{
  "num_hidden_layers": 13,
  "head_dim": 32,
  "vocab_size": 514,
  "norm_place": "pre",
  "init_std_qkv": 0.0297,
  "init_std_o": 0.00583,
  "beta1": 0.9,
  "warmup_steps": 200,
  "schedule": "wsd",
  "decay_shape": "pow",
  "batch_tokens": [32768, 65536, 131072]
}
MLP neurons of a small language model. Each row is named by its layer, matrix (gate and up: input weights) and neuron, and shows model dimensions 48-239. Each number is 500 + 25 x the weight over its row's rms, rounded and kept within 0 to 999. Numbers have three digits each. A neuron's up and down rows have the sign that makes its largest values positive.
After each neuron's rows, "fires on" lists the tokens most often at its 100 highest values on Wikipedia text that the model never trained on. A number after a token or word is its count.

L10.gate466:503494516494471485511521482505569504512506463452523541470496499515478501484518499512531448532435496471516500505476483520503479516470481477508488510519491486482507483476533493484432510486547504502478479502493483470463481526529471521515492522457490472457534482480494510471482526486470516441521496508491477525526551495492514486485485499486495481470470570507484518482500509549475510505506510470476531520488512517509505497454461591489546513483503555455526526445499501504533543510477546519523496506492514496491484524531517524523514458482494506480480507509476504484477523534530527563
L10.up466:481477443471479518516494500522478519479510519516476546478470556470513502472492513508496519536473475469477488464518460518507528495548537476479502486492482453475495519487504497507505486529463515512488504477511450477492512547499459461524495519440524495492473527516530531482485490502503474515494509504531512491495523507470483528531513484464498536513494497534504523497461507555508481518511500529475473508526488433482501497480480492528498523475510522497485504490451506495501517529475495551545511530548502479478479500433537505509492490488508499433461457500492536510538485488521501525
fires on: "he" 21, "o" 11, "-" 9, "u" 7, "ow" 5

L6.gate178:497452503493511468515510514529483532527526533506561479491509479504503538515503483491510496482511466516479528484500503511464542510550467488503533473476501500529522513543509492481473455516471465512493492578524480520525520467529483529488495522485492515510504510503524488519507514498505417490502484529526435532488491471467458468468479521463521513516501493483501435482471500494518502512476480487546547500511476534497508513550495479452528550483501478494434532489507509553517499455520490504501511509478515472514505520463484495501511495541512530475525519512507524508504510462455505527
L6.up178:493498509536476522483488527507449491509542522481511466506519520478509475507463525485514458482537474491463510527466487464506513531493470429473544488492488511507493479516493520500475533503531528516519533512473533460544533467487510495499462460521536473503542514514522505553463494475559523493501513542443504500509500497478500519527484512502465479463466482563507484473518497517473496496485507499467482501504463568536481470533475487515491445456499484495533499504481529491532502474519509497463482479523502498455480507540497486472527520492505466461494504501481435526487509480493533505
fires on: "s" 32, "f" 16, "it" 9, "ic" 7, " |" 6, "p" 6

L3.gate85:539469506485484491491489516469495543495503486476515512542487487488513535527454498477496483483510516499506522437472508549496534520473452515484490552474495488503503504505508538470506509500500466498475508469517485521489508539481482527516533531508499493506460494528516476506469516513509496473535486506525476511453456528506512517504467552499500469437543506465489501466472524458480488504499460514488505480513563519538515483513469510513534497471487524537525518466516490555557526507490499523468467507489543491486478487479460493524471468516503505535517508545474462482460478513437513490
L3.up85:538484512493487500498478490463532540506476485492509529552529522490514507537489508486497475487504505477499539457484481576449515483478495489484507501532467461498521475483534518497478506546499473486481506489538508548505509536496482527516533529502516503501494450514520491484508548511510515485519467496506472490467468528514527523487506531515480473458556507460508488475461534472478481520484486522466515489511565495517482460512442483515497476487488496544522509484520488528551523481440504527513505478478550497492460475510478478511480497511531494494530525558491460480492485475443520480
fires on: "e" 37, "l" 35, "il" 14, "ld" 7, "ill" 5

L6.gate479:497523498513481541521491481510445473448522531514549485504488457547502462496479517504489530472543505471526504489509533553491505512505483497557509522489482474527472491535535471512506479480514526518468515519561478522490507504540540516482534520497516531536509482511518519504498477496467494509504478530514474500501486527549526497500478492531525502545507515503562489474494514507499521487477516533497516524516500490511466502552470508505538470503485505452515505507538479530526544517504492501507512545541462418472467491513478503471534484474514516499511517522476528550473476492488516499
L6.up479:483472518517508521467472552484495477497501528456460455506479479471525510492530467520462502499544519471458506508514480542492448513547486514522500488488489492527540514493543528512541544500499572493484462463484524540504517538486502527495515506506453493494544503513545494501538507498470565493516475512533485524542483517488502511503527509521503465506476501486495489505502508515513479556495470487533472523521549526508436494555515529472475505482517510435505541498514500498536532506533482523504504455516510521505481453486475517503483503498465493520519476533521455489462498486515523537
fires on: " |" 68, "h" 10, ";" 6, "-" 6, " " 5

L3.gate690:490480493515485512464534512515459521501503552515539535499500472507468480486483492492515485504483474463559498481509471440523477532454496501503513475516492466458510471507486506456488476469469472521521497467480494491524509498482459502526515492506483478485497525547500537460497488544487468498464513514507498518481506535504522529455535529490545481502514511481521500518515474489484515481487530546500515547516546556501530478489496504507516565518472545490516487529481530534465494486492484514562555517445525485505507560532490538531501520483491499537509519565499493519460476509486512510
L3.up690:478472505522528498514515502507490522517502525479461543476500476478507476477499517512476492518488477476536562485540482465527501484490523506476501481525504478456499483536513474516526450481465479515499517492484547530537493504467489525514502500474466499568526527513532506450471514538481462482490478539483501534524493520515479528466546494486501499474498470513512501507503519514480552458453515526496518538512530511468519447444492464502459541534493523490517462503476530521506487474500480507547519503494548526520473510516510501527522500520495496553498513526490497491509534490443507498
fires on: "o" 51, "ed" 17, "os" 12, "on" 7, "ir" 5

L10.gate262:504505504444496520518513490491500448523521478521483460508479461502463518519514493507504548495490515436452532497502475534500521481505525487506546523516554516504513498523521485490501480465492526549554497535465475486466486518488530494455520496503504511537474506473500509467549512529485503502508552454504521529533526481479475510513489442517521485491474479538481517488482490537500463467491473501540507476520525532524519475552496474457536486500538528479488520497514474551504502494545515501471492526520481491497462517499504484479500475544532468504498516466506500490550508498485471503
L10.up262:515538519500532501568508498517523484501510464499479508478524498473458497559487493481492513526551535500520510488504453480515536541474454471473512479475503495493479485466481492494528495498468486532536460500525518498508444523502465516516507486483485482475511520490478498501508498508519517475512479517444521483492480472513503497476484485468449491478516493533490456518518534517425430513490552508482487489456516527516487533480456494529529528461522521453461475499500503485534482485529500501477489489505496475512475537497504482480504507500508531524517510446504505498465542516459540495
fires on: "u" 24, "." 18, "ran" 16, "n" 6, "r" 5, " U" 5

L6.gate183:456516517525496473486501495526454520516488534487522547497467569481496516509513491512492445473531458497495535516485506558496484543528489481503540497494537459520446495512479435489511521468521513489493492537474473513508527513483479512477477532485499539503562490546506461532483487493537486483506476523498479505492468520511516523504493470479521497506546536501498500533483513499535528520464511495505494521490490464509467500566487477466467536544461492479512495504491480508496518517509513527493497525450515495502518488546465497471467483490531514477531514499492481527494493450525486523
L6.up183:433476502509453500467508483500451485534512557499531496523499503496505500498501489531451498466498504486512487506526485483477510521480476488506498507512495486511448496563522480534461485506454466492490480504491496525518509513533505533485476529516530483510539462534465490492517490457519510508502446530483432521539461521568492540460471483518515510505525527517548499539498511520474527540537474489512489529465505487530465481498483507445444497473495506502518509489514489473527516526508475533490497529475548478512476486497454526507512482516497509455546531495481486500486491469488476500
fires on: " |" 57, ";" 11, " and" 6, "/" 5, "&" 4, "f" 4

L10.gate396:506472496528525546494489495495494523503492487466480481470468485482509517456486452481496523518489502533559480476522479519537490462492498547486489550463440510464493542487473496469518484550511557497501497520536458485435495516534537482506538496488516502486515523494496514517517523501507513540520496519526543490506433506512521526484454516455516482514485496512488508498486513553565533529475501494488486491511488502474543487527500518483484521491504540515456524510516522529513516472471511498478526470487514495491489473482465545460519518464497527461495528527465488493528486530518530474
L10.up396:498516523530518524497498523472445517493504545488540471502501485525473476451529449463517489526529479470509514498469511535548455542466502483529504480470546500512483517487510546498524474552480487494504524470537516517489509480515523502460501500469494476488520467486549519530510502467510492527522480484527546518551479477542496464466495472514467506498512495540513494499481448519482495493540528456484470533546459491496529480518461457518505478508497500494502499500505547530475455499504480525475479482501525539471507506499494534519492540488472538499526508480511484508472504519482504436
fires on: "it" 15, "em" 15, "p" 15, "e" 7, "el" 6, "ed" 6

L8.gate413:447533473509463494503480528574513486511450480509436543498587489537506473509526499488492498470538500511513513467517479511502496495494510504489476503497500519526544491457470502501516518495513528471496496524491538509503493516529497456517479511487485506450468508476517513501462505523504502520495495534501514534502512526522467535512492525493459496526504525462508508520484533485487490472493488508490491494516512505497468567483504498478501519532475473489513484449512512511454540513453479514519476484485476492512529469507476523471478510462436477544525521489530496514483478491495505513
L8.up413:487484504508498495531476481501514443539465483468466523531491497493489512461496499514441492507522495506485482483472502511492498512510501466481493493482502509523475476547475473493493488445461514497492434489505445505481512491518505533500496541462503549475537499492526510488502473454444474511488473505491519535498500513519493571484465502488467497460476484481480469510471482471494447502524494493494519466513507523440478505515524449463514533503535513513511507460545518514505510533494526489482457480523496492478502518507530544537496450526483509475513504514517459493483545494534533496
fires on: "he" 23, "l" 21, "e" 11, "ill" 10, "er" 9, "all" 5

L2.gate634:502490443505488499478497493527425504506488463551538538485513507458517512502511489502523520522500520517504488478490494525491549468542519482510475524469471489520478485503505536506505471538512532517532476530495483569526473503519485489492500535477502490494485501480506494475496494477491516459482497494535463474499500493478475471493533509482528515449529513486464497499484471511510466483474509504548522464526479497508477538496466499521527464518507467477528504553526466505515458499474504499462535527501480526487499516477528522511476504536522469480486486507491538515506494471461510575
L2.up634:512494460502479481494494503536436505487480482510534521492487518497539523469466467497512517507477530512471499452500460506505570520541533478515497481521507472524494472508481493481528474502539487531506497557481472546485470477517483490457508523479526477516478474477525494478501516489521477479495537492520464489500460493485480498483540499473513537478526472508444467508476482525480499496475476493543534481526507497493489536546467492496511488516525487511527481474512495478504464509471500499470519519498484512454536531461482481484512532536537511447524472534484524510522532484443466498
fires on: "\n\n" 91, "\n" 6

L10.gate395:502482514527490485479565535532461512534514520515478526464493511485510517534503527490528489538460488491493479472494539545505549514500510498501479493473483494518495500533511493465531464567453462481505545549506511444477521520480413472488469479458510490494500488534482485495481502526470499506517523530513498499464499539513526460512523479475546492490496498511512514495496455506505527509562486509462516447468463501516519501512510486490533547483498498475507537491497493491513522538448503474499485533487522489482529457516543520491506495490531508477489487501458522491521512520488520520
L10.up395:476541508499505505490459430451492518507497516499479534497481472522536477499514509517511462534528517485531506550461508497492434519506510522493527522518482527459504508493506505537459526499462517567513505505521495477514509523479545542474487512519488500440522516527484467502494508528492531478520442491536539478519504492517534459501494516523492508490507477488512486451448510485495458497498523455468494510543495523521502511533492519485530508499501531463480496505492521480468454469492520483486479427500512487465477536489512525515503496496473520496509487484469529533511501511470499515
fires on: " s" 27, "-" 9, ":" 9, "P" 6

L8.gate568:493556516511480465523494488505501518491490519501500534507495504497490510491492482499496498479502454474514507480554512560501468520529533507515523493496451485536511484545500500535515455495521477494484545529481521535542473515534496497492486542538477495530546519466517461486510505523476436500499510533492446512532482471517450501537489486481461468503546470468521493492507474503533469473528483504546498505481526481480471483479510478492510479491468489535459507476520533514523524515461505548519501524467520462493478510476487522470522490507532479478478507506502482499483478498535522511
L8.up568:489539487547511490494463486531514522549472465470512460478476498522532546523542498501511479486504460486474476527522516493537485489499496512523516481552516489488482526511538530484500488514553504510481436537500501487533470516450509541484522472465539519493506516483509497501513502519526433472488522543509504450506530536474564511504495474479530464505499525532498498478457529508513499507465524492484488498486491505452518514496542512548498472507539512437480499480477511495527492510471526459457452517507494476456502515519474529472512507527517447478491471497501499487501510475496491498
fires on: "ent" 17, "d" 14, "s" 12, "p" 7, "l" 6, "ic" 6

L6.gate689:497505471538525513539497490540508518470453486501493512506457526470492492510490497500465524510508488540544550483478518550525501502522484511499502489471481477508515479482509487491497496506467524544507506511477541499511492485522519473461471468533474480550474518499479466533521463522496490519518487501538530497473503542519488486494513505493492512509451506509557466467494455539515497464472536534479502547472497523495509473537466467523489495461498504458468571551477519489530504532528518515482512529545507498531494520527467518502558508509446499561489484489513493525501529536493505547
L6.up689:485464536525525512525489482516483492492466514527537508455525526469507472477485507490509503520500520466516483505491503535494476512503531549492523499509525518512524506484462475510465490521481573485515480494503521507462521462473526476527510466507451448517512520502580493531522502483469501496524480467493494504462485496531454496523460508502482550510488516543502493484484488552513522501544486464512523525509479499512504485505486475541450506483483502485472504550505529519506475503493503464521487518505544462553520518531480464519512550514489492498493526464533490475465490546509482473
fires on: "it" 31, "el" 17, "ers" 9, "em" 9, "he" 9, "y" 7

L5.gate482:515482526507475485511505516479505532497509504506441506491490496472469529524492461464486468449484519506522499499499491509467515494510531457508492515473489487520510479478519507522515515496483486473496521511475507506486502490494445503494500499501470502488475511548517471460485501503485500581470433502503507515531512550502484475423463494496560523510489440494536502466458522472492467504506501514568499515484528492550457482542522480499516521499502500519508485507471516503508501543497474516514505478499506471443482530478544519508483511460471500541521517456521485464542465511478526504
L5.up482:519473512516503534492549518499462476505534508512558489482528522479512504450506518496498515547521492524513522490497491466484491498560543525456485480476502459487525496510507489509543511517527482520499495493468554542502490486533483508499504490490493484484518499487498473509491510559444509519496516495519520519496526548539485495436503498513514511525512518464452465516524522484493493493499510470477505481523553473499506490496485499480494496498494504451494520505494516477473493478456498498481476484484486469532524476498518502473551488506497497438498499502471526498525523521473493499
fires on: "g" 56, "gh" 28, "ct" 10, "," 4

L2.gate378:486527554480507462479490502513545485481500493490497470501486505515440471504471491526513484476483512503534493513483500514496464528481413503465506512534503508504488512506468511522526502490467475461474482559548487524523537475474448501513473510515511536500463494553514470479511500505519496504469506508499525527522486539461485544496498486497499489533535515528525493502535471516479482483520473551484496485507501504494478503531526446492513485454474519491507486496495483516507513473507484498487489499572484497493527489492526492519477454458463519467564519469544476490500498504502517531
L2.up378:481494494494517485498464527495540482484512494509506480523499504522434474500495520520512459467506541502580487480462528538518444496511446492498497509530547516527529504533469503537537498485474508456471471522524488518482516486484470520540478513541522506498499507525511494471502514497493498492540503472518539513516500491469504507511498472531502491512546523452525508532550477485488472516532498568482467476485521457501491464520537489506501516465496522493536511499481518497520505517485510509477497481561458495513500522507531514521468485474462491500508505420548468464507499528488478528
fires on: "–" 47, "as" 15, ":" 14, " m" 7, " at" 4

L8.gate227:508532459532471515503518464499503467513485501488512540483512510504502463496502484455477457495560501518447508454526475535525527472510484494497499504484469501493527532475504493470507479503507498534497472512510506494478511481486472439487506459519533494483483556443492506492491481486500444467480468501511514515503539455483522534464509509531491486486470491480530513533473527502533538503533497508509523515519509512526490515484507510539507459540505506500497499495541519466521513512539470512486484460486513474502532483524532484476528510448490521522484510524429560525470494496548523492
L8.up227:512463544509527480532498477490463502491510520512497518487471503493501514517445505477491471532512461458474491467500421503480527517540504486483468492471507510475496464525501524474483472488501507543497507529504509474467461447491487513491496482444510478511523494506440486542495444473508474519510438492479502497493487503451511502519503557473528489502511515479492519550506544473549491489490512525495513491459506527474473508497538473478505468504528510472499494502486562516475516482483527495516488513467508487513485466510538547476479480489501508480478508488486485519501493485539519489
fires on: "e" 45, "s" 15, "ies" 8, "re" 6, "th" 4, "er" 4

L2.gate170:512481515506502506502501511477461482482557510505532496510530466514553505445511525473480569489509438492539484528483508498494505536525547464476530505474506485520556515516487469435512508491490469530501503475477528503469497484525505514506512448485457503485512491472504482493466483495462510518477503464513479482490514500524505502470516518500528493469475499505503507495454489513447486508506446573536538496542490532510491499476546484521492516528535502486526508449453485502544426540506503485479502480511475486474493507529527494445520498477492477525487526565504531478491524526496492519
L2.up170:495486516518501520507513497474482512521513541498517511476517479516489521486461553522479555514515565498484511537541487494497542492491517525516507496511508487509458496545495488527510542479515489543530504496500520491562498462495477487458536527493508530552498507496506480501485503495486490480541489520473496511491473522547466466449480494515484494465529495526520489519522511505498482487515481472503516477516501538512512511495489453495512511481506580572475516509501482506535469523474505497485503508513484505486497511489502482559485506481509489501508519542480548484527554477497505497
fires on: "is" 26, "on" 22, "as" 18, "os" 7, " to" 6

L6.gate531:491523497475471501510470516531497526486498516497548487478478503478485517449545497486461503533522481500488487518499469532514481497496487505481510540452491506479518495536532542554473460474488568522522473493512517518526498558534483503463471519484528506514504493469524584527512498469473473543513537503495495469518473521467526496508446470466501514489547523533473504497484444495486545491500521495519483528516494525549505496465487522503543538513506489543462504526502484546463525507493503517525519525488497495456517514528498498464471509491543484465523520501494471501482539523525496528
L6.up531:538517515499530497503504482516569520524495524484484528509490497516513493516502517487469505539551534514510532504514528478506506503504472476453515507501446467490461500516530531492506459566501510514477488481515502502497488542524526494518483543499539488511450506491502517514544537488491480533489506487500534519567543502504478463478446465509496463500468504456511481511516457516513508516526451533505482484553510502510517486481461541497473555508485515529499499504508513542498525507509504515526507551532453471505515501517486480482505517516504563502504484497497460511508521478451475549
fires on: "l" 21, "ar" 12, " o" 11, "er" 10, "ou" 10, "id" 7

L3.gate408:506488464477456460432535496501510475491453516475449541538464511476495536523500485499456502527511521507475482492443478508502540500525449475518512527525480485483512470561504503500488486533476491506490486502514477533530499503521477506454506513464510466530490509497500518473497476482507537489488538534514468458470489504494499505488539445498532473519519490519495529507515521482492512497462512473488514511457485498504498517523495519476465462535527522492474466471535497525486509511533480489470490533482520527466516490524465485507458487484534441470505507481496518520530499471539512483
L3.up408:487460461482438437456488504483513505494476514463460520529485534477536537510522489516465524514550562514515475486477510503491563498492471466489543504555490501491507464541463492485468507522477513514494488500499505513492495488516479500479505543471500478520482511487487530474489505488503524493500526521516492434485478525508512494481559468491523478497525486476492512510505520494495474521464476471498500493462492522514478487512486513465467469529526558513479490500510509508496484502497472519478534535515542558455522486523501487462483473496514472492502505500499525503513499457535495530
fires on: " |" 46, "|" 45, "\n" 9

L2.gate180:497471460485446497508498482462524511483501548466526502479496506529533512497490480502485445501484461522479487494466506480518499473542494490535509506529509525477475516483496468529482542527486467505475497480527511429467527496496511505448509553474525489504541516517522508526489462492507476477532503496565498499479455488497533500533501531501476505484532464478490512505479521494466492475486499472527485489531548525513522522479436502497473519426536491492469501527473539488527474472519532496476490537478510509476497514514500528491447497503501489497506473503483563508480512503504517479
L2.up180:517491474486451499481476486485516492507495498445530505492467494505500511466530462512484470471522476531498539470462524488512525467503471493568515496504491526479471515463534469510503539507482510532501478474524509435501471499507526508491508514527509511497508494503534511550509488504524488474510460489556499495475505510478511508523495521484482517491549456485474521464464536486492469482499480516502506485454520480499520525480488526483453490450521480496501485493470521480509463463490542507501493529473549532511473460518475520528522482530528490467531464490486540508497494517515501480
fires on: " St" 62, "ers" 20, "ions" 9, " st" 9

L5.gate524:491522539503493480491523477518553509507469505517481475488538499467498526529468495474457513453473541477504498510468450526463505516501518478497445484508524473519520485430508483524508503487511489505520446489520498514512542523483525520474521529498493505488533532499504510479513486496529527519483490554496492474505464527462530545516479455502522459515497470483527541531463503533520532514508477532454533516512512472533520511483493549503492530473538490531518490543500485554519471504491488538508512480540490498528464550504519505514504513486503489527479533512499505487478498539518526504
L5.up524:531522506535529520514520524512504493528512491529525525524540496488527521538524543527485508482475496449486497491484426540515495492502508494449516510496479491488495508479516502473523475514504468523500532516480474504490527498486534517503509518565503447469472516479533542483542512511484490487494503479514515565478496525497529475513473504471493519510506472500499494523491502507501498475479522460501464512513503487518521549495439479525492511487528488504518484520555491513498493499448537502544452501513485474509497499503531497488501463514489509423516481511528499496471504538546493486
fires on: " and" 49, "ut" 21, "gh" 7, "g" 5, "ver" 4, "ch" 4

L2.gate679:508489516461512476527514513483492479511536500494499494518535519485516506522504500513483436503515518459488536513463516495506508521528484511429478566529508493499496511492494476512537518541455492511510494465585468516491482556512506471529495540466522487486529502491476528533539513558466432508521490470502491478494523483465561505518506497498513490507495492530486553471436500479507468522522490529486513491475489551491495487473509511474499498544497499454483486500505498493485505494450520496540498472469507533486491464510528501512477485512518484506460532508495506547484483532509488467
L2.up679:505496501494493499493485521480468481532491536492518478498513508508525516519474469521511488540513503473482504500468516493523501502511439465415534561541503544476525522524542492518527563510467515455486462513510452454512520487515503480508518489501464483475456468479486501521499487508526496499531465516522488490502516493465516513514493501502477551503503518499494485486425499503547482503503513531469500519501477501475516521487516471509533512503523470522472513499523491512505499476468579548482435489473535495497467479496485484512463459466477473492474480466528513544530547495506510491
fires on: "-" 48, "on" 24, ":" 13, "if" 6, "ic" 4

L2.gate136:511486491494479487516535509467501460521468479506523507509501477524481522524499495511532445482498519513516496500509504487551530454498488519448502488522502489519497518497513531503534511479439507501468522529491502535484487490502482472516495486485486481498482527490515491507498520497516509521505518509479477540537512521517488488465468500521546531438454519541529484510472548508503468488470521476501538501497496505500495498524495470478543479451515526514531501475512463453515473512480494514551484485494518520475530485527517500484483476522473495499533422442505530460484483520500504517
L2.up136:516508509505488508506548537498552453500482445479511524480462509508450489503475519489543444475475520502537520518518513509535521500490496531481487479506535496539513517530498501538505505510423480499450507556515478499475513474475480489525509499507501507492473523508544480467500537530508494499517524488480462527504501511539483487443497502533523526469468515517525469536506502475481490505497484469493526504514488488505486507475496504482514504439472563522499497490506460477508504517481504531570478506516518515505539437506510503489494439502460472512517457468493490483503471527512493507
fires on: " al" 63, ":" 20, "ith" 11

L2.gate310:518466456522484519503487538529475466476472469484496424540509490513513519499521500484472494494492517487506530456456521508459511526455512511497547492512497488539464502480479498435455451480532488450498510532474485544492448523508497521467485510488535501484482515509525476480528503474504494482500525465495553516509468501492526499533527479447528519486534498528493484517510454514478479491487483531519506521500472479502483527517478483475505531537494496491480494487520521502476442529494495545488494479483490523477474479548533490469475505476539502441505521516485517495465486509506545509
L2.up310:562481469510509508526515527518477475477492482543505450523480487484519496532509496508477467512505487509487521455479526475481489534520531538510523540490498507518474490457491504456468460518514518479483493511480494529500443524508481525483504576463514507504495509523526461466538503496487499446473516484459534533533473516508485493498487454442470510508507499529510477471511497491468487534465493474504492471500505488507492533532449483472520511510521501501513506451446483492480445503497490512459467476477501534495446539516492483495489507517547490474483502502513536496492493530461503504
fires on: ".\n\n" 93, "\n\n" 7

L6.gate524:472496521497499482491504539516492544503490524476525484476501492514523493524524509487497497475541496534510513501492537511532460534462446521483503548523526475501484515497559527509517462512503524480481511478518456521509476528515480463480527518508482488538471511549467518537528498522529453477480482506487491522497514552497482505513469519487477461515510502535506473480506502500501480509500455526508512510489515508528506476516459492518501507487479502470530518517503507495574515473518488496464520507481496449505497456562475469480485444472530497493516489456470527522471466464492439539
L6.up524:452526526495515518492511538487460492522502494457486505494489526514493507502521506506498478456502521508493491471508488530521534489486495484496525501513512461525459467535480479533520542492485556479466518515487504508528459466502501532514515525487511490534502481499537463499522515424520485498484510476530472533462497496513456504504479468506483489477514479509518465463506525512488496544514521475534519493490508487531479468514462523499497483511485476476536544530499475525533473493505512535525504477477483456487467475524506483481536501529511525492498559497489456486540495437507489525
fires on: " |" 71, "an" 11, ";" 10, "en" 4

L6.gate445:501511458516490510484473504544483505441515538523494505514443488488496522426510487500499491457518496470554524502481507463488528504525486501504499510487474505522523458441496494526483499496506512494507524494506498496484518493515476495503538525503496536513472513508506511492499482499547507469535519511490545488486467499486504526509476468491473459513532494507484502473485540446525529538500506497512480479495481459554509482481475528541557494477525512541521523497483498518511494532480459454495496483464498489482529500566479468482484526498502519504523520491497456491462486482511529562
L6.up445:539490477514489454499494567525514513515478487526505535473527489502525512525495558483496515499499493493510487479496497513495502528502514479466516497467515505483461485496501521528469529585513506480532523480484456461540500490470506473462497492517519456493468515511526544474522546480453512477519489494519502479508517462489504515458513505560507488504507516472521477452479505540497516467498452500500502520512498473480482509525536484486469516529506521512543474541534513503510469473512506477514479486534495469526477476506529480470493507475486493479497442511543449433517534527519528470
fires on: "ar" 39, "n" 28, "am" 24

L2.gate600:529486483521453467470531489485471445549473520500500503491491510474526507470533524463513494526447539458522506501484487482511486497541548496515471481480507454511455474475498518542503467490516528519486519520501529510486481470537482528472480473465446531493483495499506485476518475478525482479497462463542486511480507466495462510492563485515492501523489469510503493477492500445503527527490502452506525508561548486509494459456480460497509470522522497471484525536487468494476482500490469520476508511480500497551500504475498476553473503535461470475479510470470505488519491468525461501
L2.up600:492506422538495489464513443517454522515471534508501538508501515478500510464519493510508503488480525509490506482529448515454513540539559505469499491459457471487471483515510518494479485525505473547524512472452485531511493486543530524434536527497457487506513495493527493481545498487525514485466482485501523498478488538508482509465522530497515492513522475471521472462505507498510537490488513501514522459544513527529462538460484532462492495541542494452486468525501479566514508504482486484463513519482515515537501501469511497561544460541493524514476506485496492540452492499504500493
fires on: " (" 22, "," 16, "\n\n" 15, "." 14, "-" 11, "on" 5

L8.gate666:506491487486513498517484510499490501474496496486539535534521479527488482528477508480502493445504507498533508522531494582474485509525496471494548422468511488478495441494489452488491482565482500474544493529471461475524477566482505522478496501445477484500502504480527493483491533518487488517494497475474451488500521513490486490533487516477516514462487486503473492520488490527527500484525487502487462476495488515540447477509477505484538483498523480456509488515489491502541520483507488483544528513476519496476481482500495543473547493497484531493494498530481533524479519543475507534
L8.up666:496471482492536491527504521516480449495438490468499490471483507459505499524486540520524487531473509423486509522519536496503510523509532468494519511505458475497558460500523502523457468498494529480510504480456457500483481506464472479492511504477493500502483554509513499488570494490550473500504481494518530515462492466468482531507509464525537510534490536519520519482468486512481525468501531475483504528476478533486524528515494526520521529501500518475487497541457523499464508496497507467491516603483490471502491533528527508451535486526509485525501504537498520512505516541511452499
fires on: "ric" 21, "he" 19, "ow" 17, "on" 9, "in" 9

L10.gate363:473541488524488506473467511497490513541437533515496441541473481511512508451477505489495503481508516496510488465502508499514499495470499509486526536507460473523464496460482521475534499528501528514505527477508471536453539563514554496484486498482463463516505501498511500509536481513493523502510512510495493503527500581500528509530469503509551489483504502541514496538499477469505485514526458513457490507516490480505538497515501474511540522532513501436515478498487493517508535484517517501485503461466505524503483504489498469460489473476508502496478514477467499473483498510510529474
L10.up363:465485485485491528510506501463510472487456478468530544521512507479497491504501502519490487524485534537506512524470494471550495483458468509515513465477555512496472451518483518515526482511473497480517477455530494525454490498480531512524521532498509487506532492480513505503483468488485537466502495513514483444486519495550458483483515495485472518507569489540529520491413544500506463540494533481502502498499464504524449539460493503485535533488490518477500494478464501522506517540494519541487490524516478537480500496497486486479492488482484547514498499469493482518487512499468484485
fires on: "r" 40, "f" 10, "n" 7, "g" 6, "k" 5

L2.gate298:495503479513513491519508517488467494506529515507512526482483522545550508504526514513506513508483499522502502531460513526471509505504486511505565531483454493485506500544503518504506468484467469526477469496535538520457535522506495516477469472480482508501539501480480489509459479478486488488507481500487501493473528536502510522521506532482488498507500480514479486468493417506494462451478471557484505523454481456487463524490506533518513457506503517514496507496499481484490450505509493510524514534494525513534476528528517506530524492523462429495502472509446540508540472462508505502
L2.up298:499534542512515479510544474477504469504467499517505539521507543515541464490495502478491507564498539513512513525484508504508525469513530469497497511518478460482450514516457483526502514496487463516469498540519582485499498503490524467471465528499489493541502481476470459512467487465488510517461461485472513500479523492478524485518489480504522495540491506520480469471473506475527472538486475543461464532511521452535477504501484509547499484504489506538506463523536483515457492471515485466492546512521503505529496523489484555541493548519484479460506516529494499477529527464478478524
fires on: "+" 22, "os" 18, "ut" 14, "as" 11, "ts" 8

L8.gate486:480483505510447465492532487464497458514512494514530533509505506522449512508494521486474534477505470490508476520466450500531537453500468497560539503491560507469487500500462501498481531550443490508536510550487506479505499512476487466488516486511515475510554528464520475424501532489465504517506505504503493523484513499499494486558503518519523545496517531482515527513486504491543500522483531500505548503480519527513519464471481493484500507505496502519522521524537484472536490485521512486512484511516526519517521483524485553528492508486523514475436553459478478502480510564521498518
L8.up486:501502516500531496511459509514503507493499477533489530533514523493457473498507520505511500531538534442489507482438513534477535476471521511475486492495525572525524506493509471524487492501524467512500516500526466479480517489512481489468480481517471507537499533471510485501526495472487519500513503476489528460531507521498481488543459496518483535514500492474498510500514558560438476548491539453485486488494491500483484502522521513513492507482545520502508553502459490487549477498559501496487525545547515452552473534513513550469503523501508527533509488471491494532516500458489518482
fires on: "r" 40, "it" 12, "or" 8, "u" 7, "j" 6, "a" 6

L6.gate250:475493505525531522519484499490487541491484493502494524507489515502467487519508487482452468477453506486527522440490464494518502472529487494475451477496452506524518477529499483482463512560508527515482515533512505500506520539493501527513498458465454481486508508554540536450517496514461524503513517527475480495493475501520461561460452465542538487501538499498518506488445499508496513496495528533506514507530493484490522524486510503532512474494516491545482471546519533508503475510446494489516506453500490475475455499483512494517507513504535494529494513472500507481513527566498490468
L6.up250:495519513470547431502478549483504524497497499548522473523517463513506480513506514494491546525535579529511490460494452506475507472443502493509524488503485512522529490512473502490525542516514500525540483502507472514489469573449484490524494469519493500466456483473500520496501497461477509482552468513514467522535485480467492490518480539479490505518530514511474486544487529506501468489499481486512518468497464521509526503444484498470539497487536489484471498458511525500491501493499480486508483509522495486472481516471504511504501517486471478514520503521506509503486526523478509547
fires on: "ich" 56, "gh" 19, "is" 15, " and" 7